MLP neurons of a small language model. Each row is named by its layer, matrix (down: output weights) and neuron, and shows model dimensions 0-159. Each number is 128 + 24 x the weight over its row's rms, rounded and kept within 0 to 255. Numbers have three digits each. A neuron's up and down rows have the sign that makes its largest values positive.
A block is one neuron, or neurons of one layer that tend to fire together. After each block is what it responds to, as a language model described it from the Wikipedia text at the highest values.

L13.down12:102122105124130155080152098105108136119138135087116112117111077137142112101081125147159173121126102133121061096187136086140191122112124145188148142146122102167120101162149110137121118150097082128110144124106161135085133115098159095157138151096166113077114131085150160125151134102118116147064111109119118146085144137115137113169093151148123110118139149124062120100114116114111143124114158126108096135051148093130142110110122142092109095151143095153129155166112172133137156149174129
L13.down83:127109146098074141116108124149102059093127117140080117154126132135128122088122155117120158172126121089119135107135149144109173138121080169089124083152134099157129132154109109132127111123105115165153079175101177178103105078150103121101117142102159123143099113120144138147098110098118162153100155138157129158095096116144144159159167121132123107141129143121156124113146140176103130099142141127112119160153118142156114128108110100149130123142135156078129141111106154125125124099128152
L13.down280:109138135140156137145138162164155110126129120119146139076155159169136159066136139085174108141105101119141122144114130140160104075086139154114107120144098126140137160117160130108131123131141194132149131146122101121114103085092129141115093119178143099113119115107140129087111166097122112154105100105118104112096147114150136100172092105100118129130180126114089130094176104109103100142160137135184119047128111132126172121150141126115113122114144105119156101112154161128110151132140122
L13.down357:137119136109106166129134099139097124117129132105100109143121122131124165131113134113156120103164104123145143067088130124127142146128119129090139136157108103109088136132106122116112155150107146085097120136128121127204070130154117163084128122103149124115137112125131120108090177101112144140161135102153087131111143077154163086113090107167130105139081133110115125114106125131125092103147138149121105125122113089110143121119106118149146150127108121104130155130162162057099108136148152
L13.down370:147141077128186106141176149103115146129113117098128149170175131123104110114141149143149174091155166166099153103139158118145132138119125094151139139115092119090103174147137155149135117158128127133164107117100129125136128145139108123116153122154126106096138105108136123154160102131150132135150111141132103132184111114138098192167125163103134120158160112083202128118128136108155132125109116140149108124117127088116168158131081103159119139111120101098149144159136174124117150193136152
L13.down456:091136148099125111143127127136099094115125098145125154133082099128094136156140178106125131097103113121088117127114154162105137125107135144161101136113138110136148149111157108149109119090133096134117113144113137099119147164127082125132102126146106120128114114166096151135153127066152140118149103100129186145152129118125136157143132097110152121107159123133187148160129127149108172067100138119141150123112107150118102114127131146164177124121074136118080201105162112105088142113139104
L13.down549:149160113133104114132149104144093094140132165156137171128120122120145120138134115092115112149125093161103143110162114127091171120164149158137146107137058146138175113122160157112128088162114112114115130101143120171164133130121170082100167140124130150129091115123130112159133146095129129111108094098138140148121111148135142159152128142122158126098145125152118160126157128165162138108156176132112152134131134129187125174109134132110133139122160109150128128118137171122174141140140120
L13.down769:127140128140135089106138128136104096103169136149119148152143131121154130075118128159081113131206151149165187110135103158127158133174129103158150151111112165132131095143143144117111075138141129129122088122127155140154097134070133130130111102116075158110137139132103099160142113128132126112109137097135103142142132115148120130100114155129130170167142094136167103146163161137149136148090118137106131139115123116159125167090077135096171101147111167119090118097143144109186145115120186
Description: Commas and words like was, is, and right after a noun phrase ends, mostly in descriptive prose about buildings, objects or organisations, as in chimneys, / chassis, / building was.

L13.down77:111112092133135095121145118113086125153135091097102101129120096094148145103120119144128147112171109126117119133133125099109118088129136145144132138131120147094115122127078146109082104119154134128159136159112126067101120132137116158133112127148154126147124117148073117077105162148133123119163156054129103094087153083133112130114125140160127154122151099132105139124135109144125160153103140180135112151147113109096112156126077138130081123131094109148105146139182136141099097144142153
L13.down90:151158131185154158126126157168150138146162098104156090124108116129083186118165127119135102110134112110099084120156119128127168135132092138157166111110096123096158086144136079158127084085128147114130138153097094134088132140149132106151114093171144111105166167110124134101153163150112115113118153142116196133165161192137135127129144102096131155116136145119143134152143114117153143155114133122123145101116137116112101113109094127097148150113133162115125113088133134142142124110141134
L13.down159:150140135196162149091124147103157150166152137120157112106135120109147122130146115189154091126106123176150106141111150108134129136125192093142125140146121136123132135102140117186106115074119172108145140101111117102110098103137149142124091112165169144116162172092135159139166129124153120118128115156159119153115108086104122153158097100163110118136156144155218118120093149144158137126083131122131119152123131117170135138186133127147160113109117090134143102140107131173120138147153146
L13.down281:116120165126145118168131134098115149121091105166114124116121143088128118115111128113160126127123130111147139131154172131101136103115103153166134149141132131113143077134113185133093156128145104139159117151162146068115153125149062113163133100116131134121170157128108114153117162103140149137140096144157130148111127096148147120090136097098140108161151121146108145081104107146104120147078113146186137154104119106094099138154123168165172129121138110136101144057135110169112141139102143
L13.down365:157129103121137124133137122086147109139127117099158099148118131092080135132114111148121088116153095121148135106132160123137137105127127135142092098109129150089141093077118097153157132111126134131106106089128148104120072099147107099137134127134092120120126123110152105132145135133116144120095139134144136112106153139101129122109162141111086129099146130150190130112082132111111129128099092156155139119118134114073153142132134145143137146100103129139135108121065110203145151122146156
L13.down407:089162127154140136138150118166126161147152115135155121161133150101173101098148123166150084171170127094117125144134147160141196124128179127098104136135145112145135156153177162122087121126150134127151128106081109097076118145090127099157155125089125123143122143100131127134130099090105132165130132130124126148124123139112093165117116117100186087140100123116162080112135154095151107151142121112162165079161160102136134090131111141123116092118129149137116148108087073150102130097141167
L13.down752:132152093114106108132120176163103120130143109155126062139135155126127144105120117123160103155141130161119101067122158136147108133131166149138112096107121152107147105138109135109154155115161099148167104132102175122081150104091127136107097141113124122124173122139107113135122128132111102163138095100145167102157119152149113109160087156116125169102135147133250108110128164153144068130117114127134161128143109129149145182134115161118141143083138150143158129140123123147172121107123166
L13.down793:144107141097156105142119126138095100163133133103171082118115131129119112108125151152109155136119110163129146104107115088106142125114123116103107136143125145123126168143116108112140135145177146159117103119109101108110131121116112106128148168141137131143115153114096121155150083077137145129135139124160137099147136165085092107138133172168086152107118125108073121137116158128105108141122117124177159093121205134144140190134104092124170154125134126139132095153128133107074104101104148
Description: The word "to" right after a complete clause, mostly opening a purpose or result infinitive ("built on the deviation to replace"), sometimes "to date" or "votes to 43".

L3.down339:107143121120103153117095138085168132142153134115100092095156133156129137110085144122135128112079127129156105122195123122112116106158117146121142130159120134118102155092141138117144106167165106133107148122178149119161152134147144099155148120135111103086067133101107169149148126064119166092148155122139107151132171135124112118074130129142112111122106121100126132125125117148104139126110150119182160127123145140159128124153104080118139149123125153119170117142127110120137101090106092
L3.down778:109171091138113174109082138090102123172128149133151135112137114141128103123136165067112103113145093140104151132123101091147131128130170122072103090124108127143157149156183149123106165161133110142161104134131112122125133073117130137135139125118095100112172123118070108093125135147155164118167151112126112144112157117102127104117138104137115148124110158130141146119143109131107133127118128139117165101129143157117171103118107089146195061179177153139127130136131085150109114122106149
Description: A lone "B"/"b" piece opening a longer word, mostly surnames and proper names in lists and tables, e.g. B(ial), B(ardi), B(ognor), b(aby).

L6.down253:162128158184069151147144181132162069141116077108177135103172149148072114138114137159105142095114114142127144130103168078176140096076123154104120104106157160161133079108079096169105145132093136118160183108125166137137125142085167116100165153095108110107139107123114116119161153094110120137110102092086134156123097131147151137138107156145136140095132100118164100136121142103142122108132107181123127109113107116100170124136134112127146144149138114147132136164143183144123130117128107
L6.down290:144126090141106133101113170176128168134125112145090128090133141109108112076119129116106116151114108108176106165143101142124159110113109126145144100105140180070123141136111100139139138141135098146100135121138149091115084152140148089158090127070118128080122110171127057102148108125133127101142124150103133109140179139118114105164097124135117183130112096122108136156031086125176146136108163119179157150121163128078159117087124143164122126125091141143118107174143124132156136124108161
L6.down380:154108150100124096154127104109139137115080087107173118086164151115140143113119134122110136147123127140143150120140138142143137105161168164112154134129141142115132156072147101166115087102084110102134137131138111146114121148091133166081150136145157106077106137106075113123134185107089094138144124124124136118140137131169163126121105124113135122104130146094117099162147132137146080124102115092144088115128112170118094128151141129142105136144115147116169081092140171127125096102182149
L6.down508:131131129107144133137143133136101098137140085113155158073122134144110093089129106127131117122099127132139135121137139085140158130203141181161123080136102141127134131139131102145158121108145158129162115085108172105120105131098108149124183172103125126144117178163154102129133109130109119135143121136109101124122174135143138105087138150114143127119104137145166078117131138113127130152096126080162152110166127147127174162107136120072125164105156129153124171143109176116128182108100111
Description: Words that introduce an alternate name or identity, such as known as, nicknamed, stylised as, spelled, called, turned into, simplified Chinese:.

L3.down514:159128106121124165106142107138130107148169078118095144114159146159129115134155141138125113124088145102081132124151104091119125130110133091133148109149139116149138155150100128133109170140118103189143139124177110076117120111110135120162122124143118143154103139054119158138145135087157122101093122143137118093132114118102118123107141130134116087130104108146111145170165142152124104124138126114097173109139087119120128154158104105121141084119159118131140131152116167123089165110068148
L3.down590:134143167183153114171132154138149098086093079146114127125123140129178128073147175139147153127172100136089123124135105099140123140139153148161174086126107095099117094135113142141151112132076158103135153113117165132132140170134147146159096135119062111140105125096097131100105118134120091130099089149152150111106175155134116140098141118114132101105121141116131107135071154071114094130142143195150131112121135105082146136087102124112146107140145124180116124141124142123120164130080172
Description: Sentence-initial During in biographies (During his tenure, During the trial), plus of/in after time or part words (most of, days of, died in).

L13.down30:119130141116130093096114138120112129115140127139123134144155101083147156091117166144138093185105123147098098137128141095097137143159079100107162132096090127126136150135148126120113157121142150120130099131073112146118112140131149146124118129112143148140154112144161134114129128163151083116162109124143159119130183095101138114094153134119191122151160113157112165106096166122113092125122163166122131103104103141121132089138154136144161125118125120117071140165126139154114120168143155
L13.down197:121117131109110147111128187136134153157117138141135136182112125160171154133141138112110076116152103116187090165141153112126097152112120160132098096107146147098121126147118110155115138143160126139124115162121143071115125090144163148123123144148149118108128136156087145124176137150107134131156129128143079131162082111099116128127139107153136127146145133174068169089134114128162111117139193129097123161087117109124161135151087120087115169126127150134082139140108103114137149143137085
L13.down266:133137157117156148128127166087081105118178126159131110102151140124073116112147118156114129086117187131133128107068126131170123112139145183141137130142096088136142113106132114115103155122138108105162110135107118131160137132096128085118120112141125147125116076131128086138130126128139165147126170152133139137162117172157196122102141119132135138094087154064096108128122128119153126112152096119103108122144137102161112150124199136096125127134119151127141143154137107090119118127153140
L13.down412:131122105124112116059137149094104191114152148172128136133136101138130146130119152127130106130134136129141147125135129136134151146131135110087151105182100102149117118150114129134137116071153132094127158156126134135131096133104169133089125153147135144087115143153097108100086090130121144112111161157112074111128158109097151161100101143152142121141124129144124152167149139150118182107122149152176110127072117105125147129186153130128164131148105137166142111125141171145112143115132125
L13.down432:136103150126102089150140152149097171165114170199110107125089148110120124104164160116138123177125180188161087113120091105129087150118109126159133144107121157103109120126125152106173149117128155115140145154153094072130075112134164111158112103115110103136157114159130097151143148157137135130104103131119110116132136138151145056151132135126119102118111111100085117127121150083137116163147140114152130122169113136108125139110130105126128097118107099155126150123081091115117124108117108
L13.down645:143156117064091114111137114089109149110135093132119122154126103181102146123126128176086102119138143105107129097082107147156150125149134111097110080173146173142143140085140143165127144085119122119122098129135126114159100103116148120119133111112128117145185161123126126126098135158130107096141114136135066159165103138120107142143127176148193128153096156099168109186175177115156116083162170150100165105130163134144170123122129109130146080130162176106102124121140133128104151136116156
L13.down794:119105115153121113133118179105122122165167180109130109106171091148156119075122134081105152149133152105112092142092131095123137113140150094121128136144135180102105123145114137160118126166127150188167137128092140119111093115136147183110118162113141098119113112134148109083116130122101114120106166069148094107079110113131095119138155111128126099144116109167116176119115139116144116151111133145107138131088140121167139131126160058127122166112131131155110078135117142150098126099139121
L13.down801:100137095130162062125102129079120160149146172121134141199088138131101157122143178131126134116148103112120096095124116140102167098132119150119116092104160088134109090131165137118120137156147161171103164129112144122151105120114091103117143092137154163097170154163154150121185164152105093163089133136138128104137114113117106108132119130130167127103152105126132127149111136118123104092145143137151161124093132117083140114127127148146122149138113137134104094107088111116112096120132159
Description: Words opening a time phrase after a preposition in biographies and histories, such as "the", "in", "mid", "early", "late" before dates, centuries, decades.

L13.down69:160145127095137100122137131108147135155188087160129103141134146129098149156206138122123139132143128063078112130159143127108090127138127145099118139131124139110102110137166106106127128136129111125105149087132153148116125130135140137141092115066092135113122143114123148158183144141116163127157106139140120153109120162093157126128103141141142142155111140111075135101068182113152178097113117097117111115108101164141147126118125122118103181122111137085136110104117120112108150122156088
L13.down89:131179094082138158143100119100170135131109131165127127170086126177120095104096115141135141103113121132172140134122163123175133132174160136141122087157114120136147129080171129088114102136135138107152121149119134133116101163142131151128162136121151146139109125124116139137121103190133118146127144104108108157116135106115095154142094098129099136108127155086103135144102106104133105129143132127101146134136128113099197122155135160145108130140141104165100143112119118096169111156144163
L13.down104:131120140164077125139129109127155179117121120114161136148135139134130131182080123159115130095127095112118132143168137091135127107105138160181125133180128138066142105117124109174114113122090125112126166096134112126122140126107156137133102113175136104158159170121114120138116156118142088132097136133133096105067117095162151171133091152157082137134120129156186084134125148137097123156105144161093113127140157120141133130128138120090106136127144128145118095112099119155134156139111101
L13.down136:155116152166151167121103130090168121131142152098106135125104192133108121147134154105167136174124087119161095146152125143106131163135164165152139137148120127129120081133128106144108183137106125146112144145119120149125135108123121108124088152112123131125163115123129104129141112127131175108093150114144114146149120202097117131132093139130119127109120123103127130149167108177119120112150117139153168109183148125150138093099105085156171125123103123102135144112136170112117118126125197
L13.down440:145098119145138135139143144141150122175125103164159119139133134130115157131173155121102142128123138151096133113130116097109189109144136113126114069129147147061093129132153136165115103159104137129140165144137150103163136138119126130079099155123115131155146129133113156145117146137126124130117123126098119107121103125131138129142102158103133110116101126157128120148102136142146110106130104123186088106116129108114149117103129099159110099100141133163124117099107140104094140116116177
L13.down473:124105093114106132131149089141165117124135108117122108085149136167096127162123119090112085140155125137107086129118117118161159144155144103174116096108136125133135081136144119101128167166114096124120157115081127121121158109127116134123113125139149146097117147099129101162121124097138148128143137091129113107123096127131142163152078114104135142123114109122164119112118092109110144110116140147087151152149157140182119115136135144113148127142129095146130131140157157162105148101155080
L13.down661:129168140130157129151142132132133147140098179111144114106104124141167115144120132120143160109166117136071134109181096176130123118138156109148178143117120108149108145163141136084136118109090120124086122141137158090113082156102102158146109112095103103130123149095149135168135105118171134167132141138147150151145155146106138121139124139110175126126124121125163152103118130100152133148127113085122117082104137128127142095128121141100118121099138153169154119155162131148130153155110165
L13.down741:101129153074165132110096157150141112155155142095099106110157146101084094134137130158175115098173182109105140116122164134112107142134174111090106166126126115183186117141133121131110104127113140109154103079090141140127137103128110136162095162130131136100136165073141127127153102133139142151122148119137138127121133122138130102096140110108113135146113137136162122141120106134100128147081120148116163188096106166154126113175163122170099136135145110124140158160140140126122150146090111
Description: Determiners, colons and prepositions just before a known name, date or alias, e.g. "in the town", "On 26 October", "Released:", "(/fr/;".

L6.down83:136118127142112157115129161137151130130110105109176122152160105129088126111113099183086138139122109099127127145116130120119124125141093118120117167141110149068112114123083125141105120141119135151089119110106104146110094124093102071132156117126150091126134129174113161133169055128107145154136145140111130130087160121069107114116159133103158109120151086128140115100098148097098141137141136160120123160140089089109130163113097114135118126092104119096121129139133192163149137128126083
L6.down234:153147125093164143136113128130118089171122101144105115109101100116108130161102146113084152139140093132152128136131147125176131128158148140183092154138083112123134140157150119108140098162107134170141112106089129096100090142175111160118130098127113136158143116160095131095136115114128152155098131124119112130086132131115125147112109115170150110135099127156185123165101144139098141149147101135169092118138146113135144164136141114116142131137083113149119105126145135091122134076096115
L6.down385:136113112182152197150110094145121127131160144115174069109089109160135125161103128112142133129153106101063113120140098102099100150138104089114119142113105130081125127092111126123120123166125131156108116106126112107088138107130146124139119137143129130173114127142144119149132128125097159133112116094157121116093148174131177117142134116123126102143179121128100146113133161117106126138152125120118123070196078145096140145127151068153155126110114132126103143128147106089129102085101123
L6.down401:112165128151139139130145139182121148101104155169182092157102120121130134092117108166124121145142103129123109117132114120149156151102086169141122095145141156081121128161133147109126126132115112119140109155131087109156106125159129137146081150103097131179120170152157126131151111170092169147107121110142168141074163116123101120108140091099158112118126132107136124145108120121111112115099156160079167114104071110132178118069092086142158095108138168140118109107108151150133118140121122
Description: Tokens right before an expected date, year or number, such as opened on, formed in, since, circa, Released:, plus line breaks opening a new paragraph or section.

L6.down23:113123124150138181106136125115118093095164122109143151099095137102110143112122139114091122103145130122109100131171134150140154101138172129139152111119141116125131118129153123155096100091113113127091091138074105085091097160134154129128131138133122126148132165144097158121174098151135167130134132152169182085140117117128119119107167156146096186145130132106194090127145089092130175183143123185126161103122116102126147101114106115129132087140134127094079134116083115103149139158089140
L6.down81:140155125167118150132107140103121103115151134148159094140103125123129143136157141140108102086171089078160097070100122107086134088132172140119116086179125129116153134157118114118158123060119128132135085137097163091075084139127134099106166106125142161122099147094094121108151115092132169138104138136124129096149116143111098111128133158135127147121135140150189111114154147144130124170122109145148152148190131125129131162138111131104110124132147141099085128093138135134141141124130128
L6.down287:113158117134099127154122138120150120127142126126124097136132179138146164127143112128147139134095145138087132111160110145124122130097144156111116144140092092136141097121110122106124145129137128114125145147189114114104097168142124096121132170159166147121115129132141132167155141106169195078120167114130087177115165106110156099138133111139108150118138125113179164141112127163143162151091136111145143138134171129140158098128136124144136148125209113159103140104099114142098146143106130
L6.down568:170138120134121145142107157110111128155144148124147164099102102136128136085111150127140139146137122149120134119123113135148103115136135125180107133077099137137144132120159150115130122170092144131127119143095135170179081124142137143089127153090138126139147096103117111138167129117140147150136116181137155110121109126113076135131137099143147117119162121096136144082104140135166128119083115126151163144129156108135126082143100119135104099120099092163139112138092152114122143116109153
Description: The word "to" introducing an infinitive of purpose or intent after verbs and nouns like aimed, trying, effort, purpose is; weaker on prepositional "to" after moved, sold, traded.

L3.down81:166149153122134154127127158091118102132130120127126108101149123089142125099150103122118119154133130122104143123152103096097103099117101146118136080148150162144139128186075115147137138126096189181173095139069162088106114113114110163145109144126107114147121101099109091121157094090139180158144144113151147087131101186130125136120128140091129167118113132107140122138065158122133134181116149175118145097152154165134128124171091151157141085126165081160125126112168130091132119115134089
L3.down587:119128105160133128098119134144123095133165132149113118124099146181118096098155121116128157129138116107144139129144104152110141132095133124126121150075094118223121115159114120142146061096120148152129142136122130157119134129159129105127092113131105108105122177162111118167129116121123106108117140114104140124117102104159112142131103131120181160083108177151167093122135174110137101129139107151111141113191099092104133149137122159136138103123135117140139123131138122148160131111110105
Description: The word "to" introducing an infinitive, strongest after fail/failed/failure (failed to respond), also after ready, want, planned, go on.

L13.down46:149121093178114139118081130116101108149154112088156108144137087100135152103096120130131113161094125107129195074128123107147134123121118150125167119123114119134098126136128139116121119137175115130134138137122136145156123133150112163171119095129138117113104085134093136128137131159136112139128125126149124142096065115115153118147152124113131099085111107098114126132091150172139113118110122090147145106149106116175103101169076123122119097083141124113152148137123156122136121080144141
L13.down75:168114135113125138133121134124074177089129137138125101138153154110113141123120129127122165138095130145109181165105128107117124096096134118128130148086159122108122132148119077157142124114114097098130153107086114110124168104158124121155171116125151148125090164130156123099150107112099136159073143115114113140145139095150110165127144118134117108147159174150161157108124134145125106135151136133142130131078132087144148140119167179145143130145141124114105151122165144104143138113086152
L13.down189:116153093124117148145121120134133145117093116151114128137148139122099140140121117116131140149128145093113112107145126074130087145128105138190176129118112150105170097115118133151099148085115105130170119108133136079145071123136097116119150132131123128097107164115149092092113101139131125108120130152135114106110118111171113155176108120075123139095106131114122169129093120172122152148123124129082117163136115100115080147142096115138099151109126128146145076111126081098150111134072114
L13.down358:165163106090133129094123150124109114117130107137156143082116115103102105130090154105095117132135119101154170131144143117127158123101105138113108151090122098143170078107106151124117108180117117187154167108132132129105100082104131109146117120142151118144118119101101107107149112150135101123115143130090080119106149142150133115084153100131112132142122109115129140103113191129148097135165142118131120102097138095085144105153131152156122067134101104138131124101121180105100121143122145
L13.down462:142100125147145131118094132117099141100178126100125094124142134118107124159134173107136114142147131147122120132144054126143088171124089142114162175153086109142117145127103129122202125134132105134152150118180155088152100138131122139115094140132139153137080147166143119120125152132121127134120172127070160130171139098149146164113173135137136154122112150109147151126131120127107171123112116140126138091142104139144106124126136090145117150154144106122106126088105146152144095110100103
L13.down482:161085147141142098145151105088120149090136117140093116112091157146126115114134147133154116098156122107106140112101116106140122163140131128132159124135132130119143135144097099134126077150195128109136084103131147133134145093124140134072128107121138154122142136123162121090092097119122119131084130117132190125142151145144157141137111106107184121140110133180136119144161097134123148087143122124136106129136144111151084157165106153131133180119137133092100136119117123142148151127141160
L13.down766:147145097113112118096109139116097091120109116129155138088110106125092127122105119131109171154175108143123140145148117118152120138114126149135147140112110123165126123121141093123155148155135111172200128111125128146108124091111119088126093128152110130132158142129101112089105104115152112103137119125128110118099146165165169126096147076120095152125121126112150143110138163095103137140174100096157127125138149128081189126117117167154131085115095116152153115157122167117101137110119155
L13.down779:092101109148140130125170082097114143178138156150130134153141128116140153139130127171090097175115126132109056110127133141160126113137130131138089119162114137117116134130089129127150169134125110126124141122142136119141099096135120150138129138131123157166141176159086130144128148153163102136085154124046102108128089155136138120117156137167158111112170093125135158161102111160140134096142164128113120093132097145135165149127099182119128156152071112161153137107118119109106170127103120
Description: First word piece of a verb broken into subword tokens, right after its subject or "to", e.g. ent(ers), sp(an), overs(ees), f(it).

L3.down527:116155137143165131112082123139100108105166099177136160140159124127118110123098132110133140157123080149093108135163132089101160061095171150142059109123135114119151142138134114108150100144146129157127156144122127109123129153130124076128141111130102125138139127122108148116135147118113121163149086122144136141144154123147172137096120099174152157116126143108145078166125151116095124148170116105090148082123135136152136184156135170113120135096174093163179117141117136120123125171125163
L3.down676:127131079156091133106111127141156097127162173137148126139174118118110119153133083134115119082175081107120131137125110114138088147159104143130173108109098154146094115151096134118123145099178102138116150122107174119160132117121152124125151120166102155130130135097100126113108137093132132125132147105130107174155087114157128102096106090130128115176124137179095140164139136114145118114139113121123155128144111112111127139126108140136110147108111170153150151118142116116092140172161156
Description: Commas and connectives (and, who, where, but) closing an introductory phrase, list or clause before new content, e.g. "this year," "Finland, where", "four limbs, and".